Weights of a small transformer language model.
Size: 10 layers, width 384.
Architecture: LayerNorm before each block, learned positions, biases, tied embeddings, normalized queries and keys.
Training: a variant of Adam for these matrices, 9717 steps.
MLP neurons of a small language model. Each row is named by its layer, matrix (up: input weights; down: output weights) and neuron, and shows model dimensions 0-63. Each number is 128 + 32 x the weight over its row's rms, rounded and kept within 0 to 255.
After each neuron's rows, "fires before" lists the tokens most often just after its 100 highest values on Wikipedia text that the model never trained on.

L2.up469 [126 186 170 111 161  98 102 101 158 185 151  72 134 198 122 145 123 226 147  81 178 150  91 104 102 127 207 145 143 133 117 138 132  76  70  93 150 153  80 138 137 130 195  67 152 146 131 185 169 100 116 148 114  64 130 108 130  93 171 128 174  88 128  96]
L2.down469 [150  87 184 157  96 140 106 151 112 111 102 147 147 191 206 128 150  97  90 144 112 155 120  98 143 174 120 123 149 134 138 149 173 133 123 136 115 111 142 120  87 126  84 136 154 122 109 122  90  95 139 114  92  77 187 160 155 147 111 112 181 111 183 128]
fires before: "-", " ", "|", " a"

L7.up8 [103 132 160 119 126 124 137 136 176 172 175 101  87 118 132  69  71 103 161  76 179 109  50 119 151 128 108 110 117 110  72 111 152 140 152 149 137 170 130 157 255 128  81 139 147 189  91  93 149 129 202 162 152 121 191 133 130  92 158 172 112  87 100 149]
L7.down8 [ 83 172 164 125 126 138 101 136 129 159 141 219 142 125 140 160 139 188 194 146 110 158  94 145 137 171 167 145 122 112 182 119  69  62 123 104 135 145 145 117 102 134 125 113 143 104 121 150 164 168 114 139 119 146  62 136 127 120 130 123 156 113  98 103]
fires before: " ", " the", "us", " of"

L2.up118 [143 173 136 117 122 114  77 112 161 141 124  90  55 123  80 154 103 142 126 142 122 123 150 123  84 142 150 157 115 170 165 138 160 136  63 117 109 147  90 129  71 142 132 106 141 155 168 132 117 191  94 169 138 104 121 140 167 134 150 173 185 100 134 132]
L2.down118 [195 177 170 110 163 168 127  83 120 160 105 136 137 117 128 100 183 101  93  84 106 102 206 171 132 176  95 160 132 136 132 140  99 118  93 129 139 124 141 142 120 165 131 189 127 131 133 166 165  99  98 145  63 124 120 148  97 154 143 108 128 128 167 143]
fires before: " |", ":", " votes", "ed", " Total", " ("

L2.up511 [115 140 170  44 108 127 156  81 146 184 157 124 146 143 185  97 121 177 164 137 148 129 133  86 111 198 126 143 101 204 130 142 117 136  72 117  86 112  54  53 140 137 109 162 149 148 118  57 158 195  97 134 135  71  74 146 126 106 102 102 156 157 131 177]
L2.down511 [184 111 103  99 113  74 126 118 171 125  80 115 119 115 182 158 182 107  68  80 112 141 130  86 138 151 167  71  92 181 109 125 144  86 152 163 119  80 141 162 188  75 164 114  96 124  86 115 142 130 115 169 149 125 118 166 127 156 105 154 121 182 180 114]
fires before: ":", "==\n", "==\n\n", " ==\n", "\n", " |"

L2.up1402 [117 119 141 133 138 148 143 108 147 134 168 145  24 171 150  62 176 134 117 144 180 116  84  93 124  80 158 153  89 200  65 115 112 112 120 153 121 123  92  86 165 129 145  68 129 171 161 171  95 152 137 144 111 106  98 112 142 138 117 129 145  90 132  86]
L2.down1402 [129 131 131 157 138 139 135 112 106 145  92 163 108 149  99 126 123 115 149 184 151 155 141 142 159 127 106  92 159 141 140 109 115 138 140 132 154  60 159 102  93 127 117 160 152 130 101 124  99 145 123  82 129  99 165 158 156 154 129 143 143 108 168  98]
fires before: ",", ".", " in", " of", " and", " to"

L7.up534 [143 120 120 134  26 128 145 170 100 146 126 166 118  96 104 168 140 118 116 173 154  97  77  89  95 126 112 116  63 132  85 168 177 133 145 132 135 146 132  70 111  84 141 125  87 105 140  85 130 147  86 191 176 112 137 118 153 135 129 100 127  69 148 151]
L7.down534 [109 133 134 119 123 118  54  89  98 104 146 102  96 155 152 117 108 105 118 146 137 174 128 163  85 157 142 128 132  99 110 105 146  36  95 112 148 123 162 132 162 137 152 117 142 166 193 125  97 119  86  59  96 135  92  98 140 149 137 120 149 135 145 123]
fires before: " ", " |", ",", " ("

L7.up132 [ 98 138 175 134 121 132 145 162 117 158 154 135  32 143 110 109 111 112 112  67 161  96  80  95 110 188 125 119 114 145 110 170 138 132 107 121 165 185 130 123 149  97 143  90 155 137  91 139 167 140 123 136 164 159 151 120 119 190  92 132 121  34 143 171]
L7.down132 [128 147 101  87 101 189 107 115 115 104 149 107 109 107 136 129 104 107 100 169 147 108 154 134  78 163 131 140 111 141  95 120 113 103 144 127  92 138 114 128 127 101 146 160 170  63 120 109 132 125  60 199 164  77 116  90 150 141 143 138 127 131 129 134]
fires before: " ", " of", "an"

L5.up1139 [106 160 170 142 154 136 144 144 145 148 140 123 168 115 136  81 159 144 154 187 172 119 112  56  87 135  87 137  61 193 164 147  61  99 118 105 118 163 127 137 119 122 178 134 120 108 139  41 133 118 142 117 151 105  64 131 162  95 117  96 195 164  69 170]
L5.down1139 [114 127 145  80 139 147 144 162 146 219 129 148 146 126 149 107 184 122 129 135 142 120 185 123  72 138 150 132 104  79 139  73 129 104 135 102 144  88 140 111 110 180 185 135 138  97 130  92 127 161 105  98 141 150  98 163 116  98 188  71 152 173 131 165]
fires before: ":", " |", "ensity"

L5.up1492 [158 117 170 126  89 102 130 101 143 134 145 118 135 168 118 102 163 212 135 110 168  90 127 130  94  77 107 105 127 112  83 101 164 125  86 107 144 142 131  67 186 110 126 144 154 114 110 107 117 136 106 132 109 106 145 118 178 168 177 136  98 136 168 167]
L5.down1492 [133 130 132  88  75 129  76 193 164 123 143 181 104 105 111 155 179 134 204 115 149 118 100 152 182 141  90 103 126 140 104  98 102 110 150 112  73 141 164 109  90 106 139  90 119 153  83 122 166 165 171 139 137 103 126 122 128 143 185 125 122 129 117 154]
fires before: " ", ","

L7.up441 [129 170 124 109 155 144 124 108 127 141 187 135 201 162  56 133 153 143 141  86 188 186  89 136 151 130 168  64 146 125 127  74 104 140 123 141 137 165  68 167 102 122 151 140 138  55 164  85  94 152 150 164 115 105 190 145 154 135 169 122 151 123 109 105]
L7.down441 [102 129 154 147 146  89  90 107 146 194 134 153 119  82 144 184 127 163 121 159  61  94 107 152  50 109 105 124 154 115  80  84 141 162  85  84 180 106 151 130 175 137  52 147  79 113  46 121  71 106  85 165 124 129 129 154 126 123 142 127 167 132 100  96]
fires before: "|"

L7.up1404 [131 179  88 107 155 151 145 164 172 149 164 155  85 108 102  92 139 182 129 140 131 186 131  99 169 111 101 119 152  92  91 125 158 230  78 118 114 211 146 137  96  90 102 162 161 106 167 149 177 117  92 211 138 137 132 128 160  83  89 120 146  70 129 124]
L7.down1404 [143 157 135  93 142 179 112 122 127 133 128 135 131 169 174 135 102  51  74 144 133 136 132 157 124 140  75 129  94 140 107 140 154  81  44 139 147 123 133 110 189 182 146 104 205 133  93  95 183 113 108  21 101  86 126 192  93 105 117 123 110  77 161  88]
fires before: " |", ":", "3", "1"

L5.up800 [118 172 105 119 146 106  91 115 107 190 107 114 143 137  79  70 121 127 154 110  97 183  96 112 178 136 185 181 122 124 111 153  79 131 115 103  71 134  82  67  70 149 148 169 133 107 181  99 166 161  83 104 117 177 107 114 178 119 109 136 161 156  91 157]
L5.down800 [139  91 115  94 108 163 119 104 115 148 117  83 153  95 173 102 196 146 110 149 141 128 138 177  72 131 170  99 116 137  85 121 149 127 151 133 131 114 180 113 153  84 155 146 153 124 136  74 113 130 114 145 123 152  94 193  91 161  90 155 114 157 146 170]
fires before: " |", " (", " ", "ird", ":"

L2.up966 [ 99 158 149 149  98 117 125 104 148 200 137 123  84 121 165 102 133 172 186 203 150 117  30 111  99 116 105 109 135 126 152  86 152 126  49  58 148 128 115  94 206  87  93 141 106 183 155 104 129 177  74 132 164 153 138 148 125 121 147 108 159  72 152 108]
L2.down966 [118  97 160 105 159 180 173 113 115 164  95 155  59  97 118  92 130 152 162 106 157 137 155  51  97 159  99  80  73 107 112 109 116  87 122 119 122 135 138 141 116 125 104 128 117 131  93 128 108 115  67 122 182 117 106 138 131 153 146 133  67 185 122 173]
fires before: ")", " ", ":", " |", " (", " |\n"

L5.up1337 [110 122 110 104 118 223 101 136 111 150 136  64 136 117 138  80 104 147 140 158 169 106 159  70 131 149 124 127 153 160 154  76  92 128 160 144 118 179  87  87 199 141 104 161 161 183  89  92  96 189 163 121 130 149  82 134  86  91 108 107 142 141 155 149]
L5.down1337 [161 106 175 170 136 140 103 140  77 119 154 105 109 165 107 166  92 113 116 127 158 150 176  96 115 143 104 160 151 139  84 139 133 159 163  96 149  90 152 136 155 107 154 116  66 112 136  86 139 109  82 150 162 120 154 143 171 180 158 157 143  76  55 141]
fires before: " |", "1", "8", "|", "ing"

L2.up210 [ 82  77 146 144  99 154  94 104 104 190 173 112 133 161  89  69 136 155 140 129 154 130 147 142 186 139 161 173 116 145 117  86 138  85 118 130 156 154 101 125 144 127 161 106 215 151 140 125 192 150 103 138  90 107  49 146 146 105 147 112 169  87 136 141]
L2.down210 [112 159 136 166  98 156 158 135 172 123 115 112 124 144 166  85 145 112 108 155  85 193 138 103 138 193 138  79 143 198 107 156 100 115 141 111  78 159 117 129 121 145 156 115 193 159 147 143 159  95 138 131 104 140 145 199 128 137  63 139 133 105 116 185]
fires before: " |", ":", "\n", " /", "-", "|"

L2.up707 [117 146  95 169 137 119 128 129 147 165 158  52 120 120 127 141 129 164 135 105 118 121 122 170 113 133 191 100 118 156 156 103  99 125  75 107 151 132  97 127 136  94 105 106 148  95 119 195 107 150 140 154 105 125 137 133 170 118 147 124 157 140 100 111]
L2.down707 [ 79 134 145  94 142 135  81 149 150  94  28 167  69 112  79 156  90 175 155 138  92 126 181 188 150  86 159 104 119 120  87 131 185 136 153  88 112 126 147 164  63 149 178 120 150 161 102 159 111 119 136 152 142  75  95 164 188 132 115 159  82 121 142 162]
fires before: "|", "|---|---|---|---", " ", "|---|---|---|---|\n", "|---|---|---|---|---|\n"

L5.up1373 [122 135 103  96 169  62 112 170 135 205  95 147 140 141  91 121 125  81 193 102 129 149 177 156 150 126 152  92 116 121 121 122  97 155 158 164 156 148 116 106 116 142 130 159 149 138 156 141 189  98 130 136 108 193 130  59 161 103  26 103  94  70  97 140]
L5.down1373 [119 128 126 169  36 146 129 110 151  97 167 107 136 162 117  93 156 163  36 153 128 114 118 134  68 115  96 191 123 132 123  95 169  79  87 105 110 112 144  98 182  80  98  76 114 140  94 128  67 146 129 123 131 128 108 189 100 130 170 129 171 165 161 142]
fires before: " |", "ron"

L5.up7 [151 171 219 104 145 139 114 119 120 156  91 153  63 157 106 138 129  96  95 127 153  93 146 101 139 157  95 145 126 115 138 129 124 176 131 126  87 152 131 137 118 113 132 136 177 222 196  46  51 122 142 157 128 108 102 154 178 133 104 132  98 136 127 195]
L5.down7 [131 165 173 151  54 160 174 139 131 174 132 167 148 121 172  54 142 134 169 110 118  62 144 110  94 154 145 201 168  90 152  86  96 112 130 121 144 128 108 155  95 103 145 136 136 110 131 120 155 167 132 165 169 169 134 136 112 163  97 123  85 149 169 154]
fires before: " |", ":", " votes", " of", ";"

L7.up490 [145 137 194 152  60 121 136 155 103 168 136 126 158 124 160  77 133 118 105 134 151  77 153 105 108 136 152  96 133 108  89 128 104 136 116 125 169 130 160 147 151 160 124 180 121 104 131 131 101 192 143  88 155 123  94 159  89  90 106 105 137 123 142 144]
L7.down490 [154 196 105 115 191 140 140 115 122 102 141 172 130 104  65  97 135 181 162  85 125 111 139 120  47 149 144 162 152 162  89 119 128 188 103 201 109 119 145 119  83 116 138 136 151 118 150 129 190 124 143 151 164  99  92 123  87 135 201  99 108 146  53 182]
fires before: " |", ":"

L7.up165 [109  70 132 109 127 127  56 131 182 139 164 139 136 180 133  86 113 174 119 129 134 166 156 114 157 127 156 102 154 177 112 130 105 106  98 156 147 177  35 167  70  67 106 142 190 128 126 107 207  97  69 184 145 117 177 160 128 121  98 100 156 128 130 111]
L7.down165 [109  79 141 131 132 116 144 137 109 166 136 130 126 103  77 170  86 174 148 160 141 118 131 117 103 152 143  70 171 130  86 177  50 123 103  97 170 183  86 115  94  84 136 132 101  90  65 111 124 140 155 153  95 156 154 124 134 126 153 136 144 149 148 137]
fires before: "-", "==", "2"

L5.up1032 [122 174 171 100 193  78 121  84  46 200 128  87 118 160 166 140 175 141 158  99 119 144 120 133 182  90 173 187  68 164 166  69 149 112  91 154 158 141 115  99 160  52 159 132  98 154 164  83 123  81 126 105 152 106 113  69 116 125 117 113 103 194  67 169]
L5.down1032 [114 109 174 109 165 106 112 121 158 167 173 126 136 110 171 113 124 100 130 104 111 176 137 142 123 160 118 129  81 109 146  76 167 145 163 119 128  92 167 143 114 101 179 131  99 157  88 125  85  77 157 132 106 128  85 139 112 128 116 142 195 147  82  79]
fires before: ",", " |"

L2.up596 [ 74 210 133 110 114  96 150 111 113 140 134 127  76 119 109 156 120 123 187 118 128 146 149 154  79 187 108 109 162 101 167 133 115 162 112  82 120  86  96 178 111 172 150  85 144 198 157 123  87 176  68 184 144 119 125  80 111 156 162 131 123 128 109 180]
L2.down596 [146  88 121 121 106 173 135 102 106 175 153 123 150 134 136 144 159  88 124 144 124  93 120  95 142  88  73 132 192 131 126 134 161 119 145 179 127 127 124  88 123 137 165 175 148 103 159 112 132  99 100  94 161 169 132 120  90 124  72 116  77  92  88 169]
fires before: " |", ":", "(s", " |\n"

L2.up683 [123  89 154 104 134 108  94 128 116 163 127 119 121 144 147  73 123 192 145 177 155  83  71 136 111 142 170 141  96 125 118 129 177 101 117  80 136 141 155  98 105 161 159 106  90 171 139  98 169 146  63 176 122  83 116  83 170 150 135 127 135 119  98 244]
L2.down683 [118 144 115 135  94 113 125 102 149 149 132  81 134 175 105  90 127 113 134 136  75 112 104 141 193 190 133 149 110 126 126  94 151 127 118 135 153 144 167 119 137  84 179  98 136  97 112 103  99 122 113 126  85 190 115  94 144 181 151 137 110 189 131 142]
fires before: " ", " a", "aged", " is", "00"

L5.up345 [149 179 137 116 100 138  83 125  72 140 145 100 151 158 102 112  43 147 214 146 131 155 131 114 128 132 146 153  99 182  88 103 102 100 144 130  87 170 105 122  99  79 166 163 180 106 129 136 146  97 156 107  97  87 104 115 173  71 111 125 167 130  72 141]
L5.down345 [132 112 211 140 111 110 109 172 126 186 135 182 150 140 114 115  90 139 153 157 120  93 123 117 181 158 152 120 134 102 109 123 103 103 106 153 103 110 143 116 109  87 124 165 141 154 124 110 177  44  99 147  73 163 117 167 154 147 123 121 144 119  59 176]
fires before: "-", "ach"

L2.up1301 [ 74 137 124 110 122 101 128 139  84 226 105  83 133 205  80 128 166 144 156 107 153 150 103 128  86 118 132 123 137 127 118 154 157 103 135 166 114 143  62 109 136 154  81 100  78 160 189 101 146 108  74 115 174 128 148 145  98 147 126 134 138 115 143 134]
L2.down1301 [180 123 135  90 152  49 157 104 100 159 165 103 183 171 149 138  70 134 124 114 141 164 150 154  34 167 181 117  63  70 159 140  76 124 131 104 107 104 180 103 114 140 146 147  92  93 154 139 116 149 126 112 174 165 141 116  94 138 180  85  82 142  62 137]
fires before: "|", " |", " (", "–", " |\n", ":"

L2.up665 [ 99 143 180 129 177 138 163 125 114 171 107 132 111 175  96  76 147 133 132 116  82 159 161 111  96 133 159 158 107 218 113  88 126 154 110  50 100 164 137  58 103 120 119 157 111  81 120  78 143 120 102 217 140 128 130  80 100 151 106 133  92 184 100 215]
L2.down665 [ 96  94 103 122 104  96 200 159 108 167  75 135 161 123 200  32  90  88  51 102 113 107 130 184 107 126 112 136  83  78 185 143 154 136  73 153 125 129 142 166 184  99 112 136 105  82 107 194 157 101 136  82 141 126 130 164 143  96 105  82 119 149 167 126]
fires before: ",", " |", ":", "–"

L7.up148 [139 143 136 135 132  92  37 101  97 146 154 121 191 140 143 123 157 117 117 146 175 154 159 127  98 129 116 150 154 134 173 112 118 118 155 104  85 124 133  87 107 171 140 127 117 130 154 135 138 159  89 158 115 144  76 131 162  99 141 119 138 185 108 133]
L7.down148 [184 118 173 103 115  67  99 114 120 105 166 129 145 154 138 151  56 123 156 158 158 201 132 181  88 105  77 122  89 144 134 149 129 137 119 173 105 160 123  77 115 191 114 129 126  74 129  89 162 143  53 192 128 136 126  83  67 100 114 139 193 163 155  77]
fires before: "er", "ers", "3", "e", "196", "el"

L7.up1316 [151 118 150 152 171 153 136 125  78 112 135  80 122  93 160  85 138 146 128 131 110 124 123 125 128 144 139 120 102 135 135 210 149 111 123 135  92 125  94 129  79 103 170 158 153 102 133 126 139  76 122 130 155 165 128 143 183  94 155 142 119 201 135 145]
L7.down1316 [145 110 119 126 140 125 130 159 146 159  94 145 125  74 144 190  90 166 115 147 131 107  62 108 136 101 137  54  55 134  88 117 122 184  91 104 117 152 116  84 192 165 126 136 153 101  91 109 124 167 114 138 108 136 138 166  89 139 151  99 112 154 134  78]
fires before: "-", ":", "|", "le", "ing"

L7.up834 [ 94 146 158 128 176 134 136 156 126 177 117 134 136 156 207 140 130  81 129 125 155  56 135 148 133 121 129 142  95 211 159 160 170 108 124 179  79 160 110 124  72 100 149 114 133  94 158 102 126 130 134 131 169 152  96 128 125 126 122  99  94  85  97 131]
L7.down834 [142 116 121 107 155 181  57 124 127 202  94  97  94 100 100 125 179 134 110 145 116 113 166 156 141 117 164 142  85 125 127  98 130 153  69 122 113 174 144  91 126 113 223 156 142 135  80 137 123 104 112 114 132 126 113 109 176 105 156 160 132 117 133 145]
fires before: ",", " |"

L5.up404 [170 183 122 137  90 135 116 138 121 156 122  83 134 149 126 114 101 118 109 132  57 100 147 114 192  87 158 145 167  54 142 135  98 101 142 191  85 132  95 168 107 202 124 149 183 168 148 153 105 133  79 142 150 100  90 142 126  96 145 182 190  44  85 162]
L5.down404 [125 105  99 159 149 136 127 156  97 117 144 117 122 124  83 156  99  97 153 149  87 125 127 180  81 134 119  99 135 108 145 124 127 138 139 152 122 149 182 125 114 138 142 111 132 116 152  63 154  89 155 113 133 139 129 178  76 104 133 174 195 144 139 112]
fires before: " |", ".", " |\n", " ("

L2.up719 [120 111 113 113  89 146  94 145 117 159 142 120 105 145 133 131 134 177 111 118 119 133  72  90 139  95 132 159 132 187  91 196 139  87 148  85 103 203  73  88 117 135 128 143 150 178 152 107 143 163  48 143 147 130 111 112 117 119 135 123 155 143 125 173]
L2.down719 [190 121 125 130 152 155 117 120 134 145 103  79 215 134 154  40 136  91  68 170 125 137  83 144 116 163 156 113 119 120 119 149 157 116 123 133 117 165  77 159 190  88 147 155 132 125 130 134 165  65 103 155 163 131 106  84 116 164 169 107  83 121 132 187]
fires before: " |", " /", " (", " is", " was", " "

L5.up935 [144 125 114 129 184 108 158 113 132 210 125 106 139 179 138 144 150 146 120 133 150 110  92 144  55 156 135  72 181 136 123 125 142  72 158 125 112 133 105  93 156 121  86  91 107  96 180  95 162 116 116 160 123 112 142 164 104 121 112 176 137 156 128 123]
L5.down935 [108 151 166 113 150 143 119 255  94 152 114 133 146 131 133  94 127  81 121 128 167 135 128 122 104 150 121 104  98 113 154  74 109 131  37  83 145 113 141 121  83 129 125 125 118 122 223  99 147 136  89 100  97  78 111  99 152 129 121 137 104 170 122 125]
fires before: " |", " |\n", "|", ","

L2.up765 [110 163 159  76  85  59  92 126 119 161 135 117 109 153 147  91 160 154 141  54 137 162 132 145  97 104 176 189 151 192 140 133 123  85 149 178 156 139  75 108 162 116 183  97 143 165 126 139 183 105  68 100 154 118 107 106  96  95 110 133 162 111  97 153]
L2.down765 [127 102 167 177 153 158 134 132 118 123  93 109  97 122 135 102 211 148 156  85 135 112  39 109 129 120 144 160  97 122 104 148  99 154  63 158  78 109 199 138 164 140 156 167 193 110  87 171 119  95 149 159 114 143 130 141 117 142 150 117 114 163 139 123]
fires before: " |", " |\n", "roy", "\n", "ru"

L2.up569 [ 85 176 122 137 116 125 131  97 154 157 130  73  60 138  80 184 118 184 137  90 140 116 154 108 162 109 122 170 158 153 142  47 138 120  41 110  92 116 115 138 185 108 131  72 140 120 139 184 114 137 114 196 139  89 187 118 154 104 147 138 192 124 111 153]
L2.down569 [128  77 126 139 131 124 164 112 110 116 145 160  39 111 112 166 120 121 196 147 143 152 113  49 137 114 103 151 134 177 132 103 108 120 121 111 126 145 150 125  90 147 111 119 210 156 107 147  65 136 123  86 146 169 121 110 124 171 134 117 163 106 136  97]
fires before: "|", "|---|---|---|---", " ", "|---|---|---|---|---|\n"

L2.up1045 [109 100 180 147  46 149 127 130 152 126 169  95  72 152 172 115 120 129 123 164 137 125 103 112 114  95 131 131 121 132 132 152 147 116 140  94  91 158 133 177 124  88 121 102 138 134 154 147  43 135 156 142 153 146 178 137 134 140 105 166 161 154 105 187]
L2.down1045 [ 72 153 160 162 100 106 146 124 127 146 113 194 135 107 109 197 135 124 139 121 133 143  80  95 153  91 122 135 133 131 130 188 133 168 106 155 124 142 192 162 127 108  93  87 132 110  98  30 190 140 133  64 148 152 160 119 155 121 154 154 128  92 164 171]
fires before: " of", " in", "n", "s", "ition", "es"

L5.up621 [ 32 130 102 182  58 157  86 173  97 162 148  61 153 147 156 147 120 108 131 158  79 155 103 129 144 158 110 111  78  67 102 108 123 153  81 133 123 113 125  95  88  96 176 111 191 116 138 157 142  87 157  90 128 160 166 109 126  82  81 135 106 159 147 147]
L5.down621 [141 147 130 103 104  93 119 160 110 143 147 160 155 128  86 145 144 161 125 101  86 124 142 109  70 112 109 108 112 155 140  58 155 170  92 111 109  74  87 124 130  60 164 149 118 183 134 158 100  62 104 133 100 161 145 115 117 159 141 188 155 117 120 144]
fires before: "-"

L5.up143 [103 110 176  62 127 136 107 159 145 171 108 146 114 154 150  98 114 120 120 115 184 102 102 135 158 150 124 136 109 187  78 104  77 150 142 136 147 234 143 131 141 107  98 135 120 122 133 109 125 148 124 141 113  58  70 164 106 176 128 141 151 129 114 115]
L5.down143 [ 79 119 130 126 105 117 128 114 140 120 140 187 130 154  71 163 114 139 134 132 123  72  87  90 134 118  87 132 157  90  90  72  96 159 141 159 134 164 136 156 113  93  46 105 161 178 113 166 151 167 112 128 161 123 100 137 175  81 150 110 164 104 119 151]
fires before: " "

L7.up439 [124 130 147 142 141 128 133  85  74 148 107  36 151 140  69 140 180 122 129 126 122 139 192 142 152 109 120 150 143 118 134 108 141 152 132  98 120  89 144 197 135 134 146 147 176 155  95 145 111 112  73 123 172  93 140 102 142  63  56 184 129 128  94  91]
L7.down439 [110 125 135 122 124 154 161 145 130 163 129 177 115 178 113 117 136  90 117 139 142 136 110 106 109 157 113  66  64 128 119 115 129 124 183 115 136 180 116  67 123  31 137 197 103 108 125  98 127 200 100  72 110 175 166 172 116 134 101 161 117 133 146 130]
fires before: "-"

L5.up726 [119 106 104 127 133 132 122 127 115 169 172 161 123 166 179 150 155 130 142 157 123 166  99 107 139 140 124 119  51 187 164 116  95  56 129 184 168 116  79 148 108 118 178 110 144 144 123 101 153 117 135 162  62  61 150 112 155  51 128 117 145 145 141 120]
L5.down726 [ 63 116 127 156 148  99 127 133 150 119 158 149 152 145 153 187 119  90  96 155 181 156 149 132 110 121 159 133 121  76 101  65 161  71 143  88 131 142  80 196 117 146 128 126 112 140  97  80 119 103 128 164 124  57 144 107 201 129 118 143 107 142 120 136]
fires before: "|", "-"

L2.up1312 [129 128 170 149  90 117  94 104 159 131 142 124  77 152 138  88 123 119  57 142 170 103 112  65 135 141 124 144 165 129 117 141 144  99 101  89 122 108 146 110 148 137 124  85 128 141 130 108 168 150  66 162 108 150  66 131 120 141 114 166 179 122 115 179]
L2.down1312 [114 113 143 151 143 163 133 106 118 171 140 113  91 147 170  96 130 149  58 132 154 197  77 150 155 141 138 118 156 136 133  88 154 112 120  78 116 148  92 133 170 105 138 158 133 121  69 102 168 125  90 120 127 122  74  50 105 102 138 196  90 143  93  92]
fires before: " |", " (", " is", " from", " the"

L7.up564 [117 128 137 105  87  89  73 140 158 217 161  97  97 177 148 166 109 129 137 147 173 126  50  62 150 161 116  86  86  81 149  91 175 147 120 130 125 132  80  59 150 159 122  86 104 126  86  76 147 153 123 183 180  80 152 162 122  99 156 160 139  83 101 146]
L7.down564 [167 104 115 135 151 130  72 132 145 161 103 134 142 115 107 181 136  83 115 115 135 126 176 141 161 107 128  96  93 149 144 122 101 136  81 116 139 117 148 142 143  82  77 140 180 127 141 119 170 119  90 136 116 138 106 106 167 173 180 154 145  92 102 109]
fires before: " ", ",", "26"

L5.up224 [ 76 143 125 122 107 138 116 146 163 154 122  81  91 155 140 154 167 110 135 143 128 133 171  99 147  91 130 101 123 139  85  85 128  91  98 142 101 164 115 113  69 120  89 127 185 188 144  72 103 124 109 172 131 112 133 112 110 125 151 104 129 103 129 152]
L5.down224 [145 120 145 145 117 103 130 137 120 122 115 120 117 114  70  94 171 140 103 129 148 167 105 120  68 170 169 175 140 145 136 124 120 182 169 124 121 105  69 126  96 160  98 109  96 180 117 117 112 122 120 113 156 163 148 136  95 127 143 153 123 136 112 129]
fires before: " "

L7.up558 [133 129 121 124  77 163 153 141 149 205 163 142 143 145  79 154 155 125 157 110  47 109 122 108 130 125 104 126 167  99 117 158  92 197 131 143 132  77  84 122 111 127 131 132 151 104 237  86 121 118 127 101  88 116  82 151 106  90 143 114 146 110 109 121]
L7.down558 [152 169  84  90 125 109 158 144 139 158 166 136 190 138  61 170 182 158 132  91 126 138 148 129  35 151 140 138  95 160 150 108 149 168 156  93 100  96 129 116 138 164 120 124 157 162 168 148  65 107 142 137 139 196  61 117  89 105 116 125 107 107 128 130]
fires before: " (", "\n", " |", " |\n"

L5.up535 [126 105  94  98 149 149  77 160 158 141  96 130 142 106 147 138 159  93 159 166 141 153 146 140 122 142  62 154 175 114 130  86  74 108 204 178  80 112  97  56 134  95 136 102 110 123 170 121 140 116 141 106 151 137 165 140  54  93 122 137 139  47 100 150]
L5.down535 [146 162 182 161 114 126 132 152  90 107 121 132 119 132  98 119 123 184  46 108 136 167  79 141 135 145 143 205 176 143 138 124 170 133 110 160 154 141 152  91 110 172 152 179  99 167 172 150 156 110  87 125  70 111 139 138 122 123 143  96 160 169 103  70]
fires before: " |", ",", ".", "9", "8", "7"

L7.up940 [ 71 139 141 109 224 138 151  84 151 170 154 118  64 167 194 164 105  69 167 166 144  86 151 132 128 172  81 138 107 203 104 129 117 105  83 163 164 146  63 107 121  94 177 105 207 138 133 118 105 110 129 168 174 113  81 147 108 100 134  84 123 116  89 166]
L7.down940 [183 122 106 102 153 189  91 114 144 193 116 124 119 181 101 109 110 153  93 128 175 140 106 174 171 101 188 129 116 120 170 119 148 127 108  52  62 156  91  61 158 122 129 141 162 126  94  62 119 138 115 157  90 133 174 118  92 158 161 148 140 130 116 134]
fires before: ",", "0"